Part of a small language model's weights.
Size: vocabulary 8192, 10.8M parameters.
Architecture: RMSNorm before each block, rotary positions.
Training: a variant of Adam for these matrices, 10508 steps.
MLP neurons of a small language model. Each row is named by its layer, matrix (gate and up: input weights) and neuron, and shows model dimensions 0-223. Each number is 500 + 25 x the weight over its row's rms, rounded and kept within 0 to 999. Numbers have three digits each. A neuron's up and down rows have the sign that makes its largest values positive.
After each neuron's rows, "fires after" lists the tokens most often just before its 100 highest values on Wikipedia text that the model never trained on; "fires on" lists the tokens most often at its 100 highest values on Wikipedia text that the model never trained on. A number after a token or word is its count.

L2.gate79:473516522508449505527509478493492500483519501463536468512468471504494500517549509500550521491530540499538516464497511493516519486513515511511504530515521492522508503470508491483491497439502471517508490479487510521483490476468495512448476487525526492488464502464494481532531553489492521480493490495474506541520514478463583547515507502482501498466471511520559504518485477529514526471508557497513482491448491474499507492528503505530531498434506492537498461529483502504486497477493547467533516522478494451542513489477570508529523521507541508501526471483487492510498499496507541503497499513450493539477467487483462463497455511474454518486528491548519504484522505500529479523459
L2.up79:469485497482459531496501467517494524481466504475464453496518535517500480514484545497520445497531522562483542491515460490506548533507502497518504492496515532515528511524493548522457530501481505498522510490473514461487459504525505492474478461504492530532483505471481507501501516461573543541506478497518517502542501489503512563537502498470559492498505527541490523504517463498501489473514532469499512476449460474511467470512520494469514508516550475497473496487522514495493523528481504489535536514498459455538503477467477457517525514482520532497469490506503485538497512496465474558483484481455514478533499504523467484487499535475477501509544466512484503480529503486525478503505
fires after: "\n" 85, "|" 13
fires on: "|" 85, "-" 13

L3.gate551:501519465498463508478511476504501499487522488514505484459485513490525499565496483546499527500489466520499465550513454494518479520459523491505502523489502517453520446472509526519492525499503466466501466471481470543472535517496461475491482513468474532488507516482522482442468521536521485487499497533507513504513460425486499523462524494526516487483486529450540514524513474531555516508532513538532522492480494511538468473514495516476503482466471519509505524484530445484501509465514534455499491460511454511546542497529513520495491526515501491465538513478493502486475549541460541498513495481485495480527452500488507494466482505497485522520471476476494515534470478490473497490496
L3.up551:501503496467528516506513493494472494505558498466507480491447522465511479502533452501481491547499503542479484517512460486506515503479514513532480506499495530468487485506509474543463542521498503510496462500472507542470507503510508489466489501465498536489506542432531501455475529516491548507498520521487485497502467448499441530455539490514531493510463482484523466483503524535518482498543506494509516467476525507506489460546441498504498527482456532507504484482508492523550516511519539473545481432460449450533524513523515514483511492501489496499519545499482470475488525517511507464500502519483474497559515476482482446502503511512485516498482481455486491499515505524497495482471
fires after: "." 34, "," 22, " |" 6, "\n" 5, "s" 4
fires on: "\n\n" 53, " which" 22, "|" 5, " |" 5, " the" 4, " who" 4

L2.gate164:450483481535506514523489504515498511540466507511477510456504512487518491501492537500521515454481506535533492484501564505493425514505504527503510517525508480497501459541488506539475489499488468512495510506535498488481528518523501500466457500504484480525513526521495455506501486537511516477494484492507484489544484482461501547515482511522515513484473516490489529503527491500503471460501515538537459460494480539525492457504459484524498500537486490472471502547486487505461547471453530476545514534501495532487510476473527518539529535475550506470514436514498507566534483527475494485517495482452509471511480465451516504461481485489466533501458487495489502466470492449495500496481
L2.up164:503529537547532550545531503550523540509497460474528501508513492438552495528544520507490506466543503527527493460478479505530467544499569496448548492494485480520464510504447555507540459512417475510488521506508492489460485491496508504503486503482496514518469512512490508495507526517521517448550503542531492507520459516514524498478470494523470476536511487477480484516508520507465468489505512534535476474456490508520507532519478452492508474498480522498467492484509504491506517512507529521501550497496479485521486493480504504500514510506539507478475498520499473503479497510509492495494485506496521475475522474467467500509492496477513513511507463474501535497488433460454508521484
fires after: "\n\n" 48, "\n" 13, " the" 10, " Year" 4, " of" 4
fires on: "|" 61, " |" 9, " US" 6, " 20th" 5

L7.gate415:499524480494470537497509518463510469511496521519486469512481508529507496458501470495529510515461472521481477507494488510488517486511492464467470504523494529496524486479523483479521486504456536490495474533484512514510497545502465514449558530442458532462509507463555483503477525529489517513541499519482465498488516457498506529476439509502518485482509506528540530539578500508513513513500472474506477512509507524484530499458513508545486554496541494489537468511535516506511483495500457487517497473527521483471465479514498511455507518495521492522527509499550519501518508503453497502502535522489536502453493514442450459507457483498521519531497478498488453535527495505518478473531
L7.up415:496541527503511472530519516485494510507471510509505483470475520505498523553507460506522485452461471492524437519538496498504454527465473502490469516493549485533475512488520479497506470508524520492545482514463552521511562498503525495456479483528509516458473520502474545477519497503468538490488494505505500464518488472511518498486465470470530434479477502488493516508476508492501501547519524506537491521508513521488507487506493542499489466470460457532500532441510503517517558499483507524537505506490506490463501540531521530492534505504505495530521488480517472470550492491503480507489508503534541536543471465505504519538453466502526542478456488548461492501516495517483495509492
fires after: "  " 49, ")" 12, " SC" 4
fires on: " |" 51, "|" 49

L2.gate157:555461497509503474542514480489495509491487531499515499509524456558490496512479526520498479548502497475487509529520512450488494498492527512498513466511522502496514504557480460499490516484498544505520514461511516482496485477534486512487488492485496472448528519460492468474478483535446520485541519502546522496536473497535542482477484475545479465508541535457522540529501492494475484476479482505482495502536468508491485493522449547539488431525518535490461513482481558518476495420517479515514516502464478502488514501528537515511450497475515479529495516482483495472520455530542493491494497511486499536526503502467475469500478488447506495476511503522482481497481503500484490530495
L2.up157:505499483490479503552511486519488527532503519507456552486522494501443515499514464483494475502497532507511506501501471464443474525486508544481524470553506517512491487519474517498483504533480516498523513466498486502469482526477476482505465511518553485499467499483498489504503479506444490517512527499515560513523480490510535475438507479508489504465475496493536518499459494516487490492523484525468471521522498556488452516481507513497500506514509492497466493459500478515501512430490508495519534474467531462491536521506558515541486474478502499512448537500491451519542512511523505516490472522545450556528475490556499511551509470475486519487504471548493474478505541501493507531494
fires after: " |" 34, "|" 18, ")" 10, "." 6
fires on: "\n\n" 100

L8.gate133:502486547486485459534494489489501487479460511500477481503502506514491441536485566477453491486514515519556501484513488520506472491515541505542519509478498530487540477549534558543510505468476476498527531523495463548501469534524475491517451495457457517482518484472513459474491507494480480487530515479477547494498465499504499476482488474508536497479494534489502533516492525490502493459496491504515485473489470497500490504531503497521506507493479521505530512520500511518469482547452485471528487493466477515464522519539467515566522499451519480491509515522449477480524503483439497503548483508442468504541538515468519515485500465471466489527485484491513469511498485515507481515503
L8.up133:499482498513435541484475527505513470541489436485512512560513495556462466528511471530484526502520465501461506487470490510485500504498508513539478512546452491507508524526482533480520507509496492472502514485517462499506448486526503511491486516498434481483496495494494503480516515494510516512558525468448492489465525520497502500509481492481538543523523500487477521491521485544480537477451534492513521497508482497471483544523530550507524501497491470528475540499489514517512495463508488520493492500507502506497477532462485463528491455543536482554503480473520523488536495510478479498452502493510517529488485531520536494471479516466524509494465567475481497524521475503501502560470
fires after: "\n\n" 21, "." 15, ":" 7, " on" 7, "\n" 5, " went" 5
fires on: "On" 27, " on" 18, " On" 17, " inter" 7, " October" 4

L4.gate424:479506474537467496482533488498523490533457489488472462493491466508521485510475508512501542480479484528484527482488486470518515494519506488460534487528559491497487515498521538487500463499459493516504478485535519478455505541509498505483512543459504487515515489445538504505501501461526499443538469465521510493538474475490512491522496515493544499493503526501507475499458482513511526489489552534494518464487532483486453522506507547493564500490494491536533521524512507485472449502510523464493495530473444475530473522479523499535515516472523507483533464495499482528534537548443495526530458469476490500520465465477480497500510477493460474495496483481496476479469493529557494531472
L4.up424:505558527520495492505513476509488504498515482460552472557452516520481474492475506481503489476493456476511530526487487475524521507514523519489518468542541507465537521490537502465473478486492543502475468514515486485472524494465556479512477510505491527482489519485534502530497546452540539500547476497505475476521499463504519508527521505496509497450491532506503464481486481527513492495479502516523531504464511462503465496498508529505522495510543506522539475486503506487482512497523509452477495513457466493520517482478514533494544484477509510482499514514554490545537516523464508511498476529495534486549465521481490457527496510469445527516506497505501455464462486542550497452464
fires after: "|" 78, "-" 22
fires on: "-" 100

L3.gate62:510504473484461528509500450505513549489469547538529496437534486507510494511481500509492543505487482535518508530475502462476476505457517531460522484522553513467469511516475516515474489476475457472463469499483500483470497476493513481473491466508542489517550513495511522500519488520504471493495483483518502504554478477493534484507432500451504474510522496505523501512499458503464445509499515521478486523543506496483468505477527520510520483497491466490558519487508532537435510463524492508475546515486452518479545525509493497537436522510480492510505529452478478501523491507516520562495458524518497480481518501491496473510503475485532476526454495511495487502509495493528483521493
L3.up62:501478503502502521497485450539458525487466517538478492459527480495506503523481506490480517519527498521496478527443507474462481513489531553501508501543557517478532479516499503491530522490487512458442490513533525473466488468447519514465463509496520499533531489509532535486457469492521471479492479477509475524548503462509531480484487474503487504546532485513486467525495480482507477517488498531492470536551515502494499497536477505489507469540470465505506519499493526536458526500493474488478515499484498490518551483526519490513470524490480537507493519467451414498483499500549481561517501486518465504489511526489477481521537475472536484527443480512501497507485507494475495509510
fires after: "|" 30, " |" 28, "." 8, "000" 5
fires on: "\n" 100

L3.gate47:531499452501492488482445537478525497527501469528516519514502531476524459501525470524474445492475534514526511474501589530551459463493495509506492492503519521502534523513520489445498504494465489499516502505511495485478497543491526508492507515457480498484494526461512495506489477462512500530567503509482471524534462510501531526482463450519518508495486503475512510523459518479504503458528486530479501471476463521516481499465449563473512521510498494482505498528535508531485504505480525488524521511492507525502503525511531508515502528516511477523514553481481476518483514525460477494511480506440492534547519494460463483507504482476470508536512511499502466457471497453479504535459
L3.up47:487545493530450558528527534445488463501488499493469472472497534496520520501511478481501473516476489536521546478492541495551477532500475487505521480516515553519513505520501515491532536506473528490506506531501502484496480498512467517508531535493467501492452515460501511510490483519529510471561513470533487506506512544516529494507541461524514476513494493457541499501545501485482489463503484494519508476500492509520493477452483487475477531529443469473510483543471495469485476459492531474543497493488532531512524477519497458493484492531513524528532537480499509497483510500485513506528480468457505496512498486485523472524464497492488513504498477544496552446518517428510504557512
fires after: "\n\n" 49, "\n" 37
fires on: "|" 86, " |" 5

L7.gate385:523501494491455509497504526459530472512515498527487496458503522508539492515492469530530556508459532460528452495507539556499551490480488520496488490490592479486475497492527485475489496489542465479529457467526515457479508530497521514511531497511512502485475457469507467508486494471473526498497502551522492470527502466523507500504466488477514499501470533496511502529502463502504516450544538463545485484514495527505506455520497526520509506501478528525479536500538494539502503501503531491494522473500485519481487490557495526482535510525521431528534488531524523457460507503490504463503503499512492526503498528504500498484451499505437516518520510475520508505521518508489488495444
L7.up385:509529493514508537537479474468495530496466477517473455505503507531550461553556464530501569505494509487504497489508517489504488484472509525513495517524538506493485466528553512520495540528494527508517478531476513540501484541501510493440469498477514490503514527477527476486450489520517545492520492502479430475540484490492497531520459499479491483460497523480481495531500489537489501511472513484502459471483506521494506475525508542542478483475526542444510471476491503535455515532505514515495531503521514488500466510524494502510505493504523475526535461483500525494496476479517509463508537469479521500522479540484463554547486503512477500514456471516477539446475485497488482492490
fires after: "." 16, "  " 14, ")" 9, ";" 5, "i" 4, " 1990" 4
fires on: " |" 86, "|" 14

L3.gate424:533494487527429526480510443519510511530486457539520499497525492470536493509509503492510508496502543515499502464454507500532529467523510470542466531512517532521497499525497508486485469528516476464518438511519489477479539491476460490471480511475549503458498489504554480496493494526518532474514511535481473514548513463484537529493514462482499530505546537479498479501514482515466473476513516503479463500490529507491460493480506548519513461511501480494532512476513515489440550498496503478477525486523509477501442488461493488540530476489462488505503484538506495499493524508467528568497471478491464535475477517492505467494478493502489497499496479492517492501477449520462475518448
L3.up424:490446465511451536486507467539520497512505487536466444470512495495480515466509490501532506478501519520494524486471490516543550482501532485503480518520530497537499513489517502466512492499502504473523456541499481519458524488502489481487494512503515486479518509464563488547492534505532474467492523490472483517541527467499551521521468491499487476510519516470497494503456503544486475468501538512492446472478507488478479511475479493510540484500481505449536552518497503471474542522517523468510475486461521471506489522486501519513519474441483508505554477523463487477476522495473542515517482451488482491488475471495497452511497493502483524469499465499544518472446516497461515523458
fires after: "\n" 62, "\n\n" 25
fires on: "|" 51, "-" 38, ":" 8

L3.gate617:497499481492486532531522529499489477557515502556456466502489531500511482519512504452480495472529540453513544513503500489504496453524531477552469521516476486447548489491502479471499480495487464474469492509480498476454527543498532509488463540470519477514545538487569553500496515504532479447547522485501461506510494502498475491498492502506490474550491544473502472489528527507513496504514547462528507502470477485498466500470485486476515483518515474492486519496471448522487528522532529472482497536489484466498518494499541485446487477514479506490464489525512504477508512523459517457475515474490486548497524497496475508511500484533522503514537503514503466528478488518484493493458
L3.up617:474538454507476529542509521449515514498503509532477540501486468470525483533484502465487521525535514493507494496512509525510541454501520475479525540533472508477510492463534480521510535457460489480491499491486446533491509526464514503491502498544490491508483486484537532513507460518464501447493490463499455503510533533516522496499511465505491480515515479457521512501548530465488499487507487487494529511414488541507527537522526437491520525530547443521513513506516470521493515500515509494481515510518486504470492472485500494478464456533498507465535525529488527449520465505464515472486552494469493502514464472505503498500475504514490505488493494512557530477476496535501480486476
fires after: "," 28, "\n" 13, "\n\n" 9
fires on: " he" 43, "He" 14, " fe" 14, "-" 9, " cur" 7, " stra" 4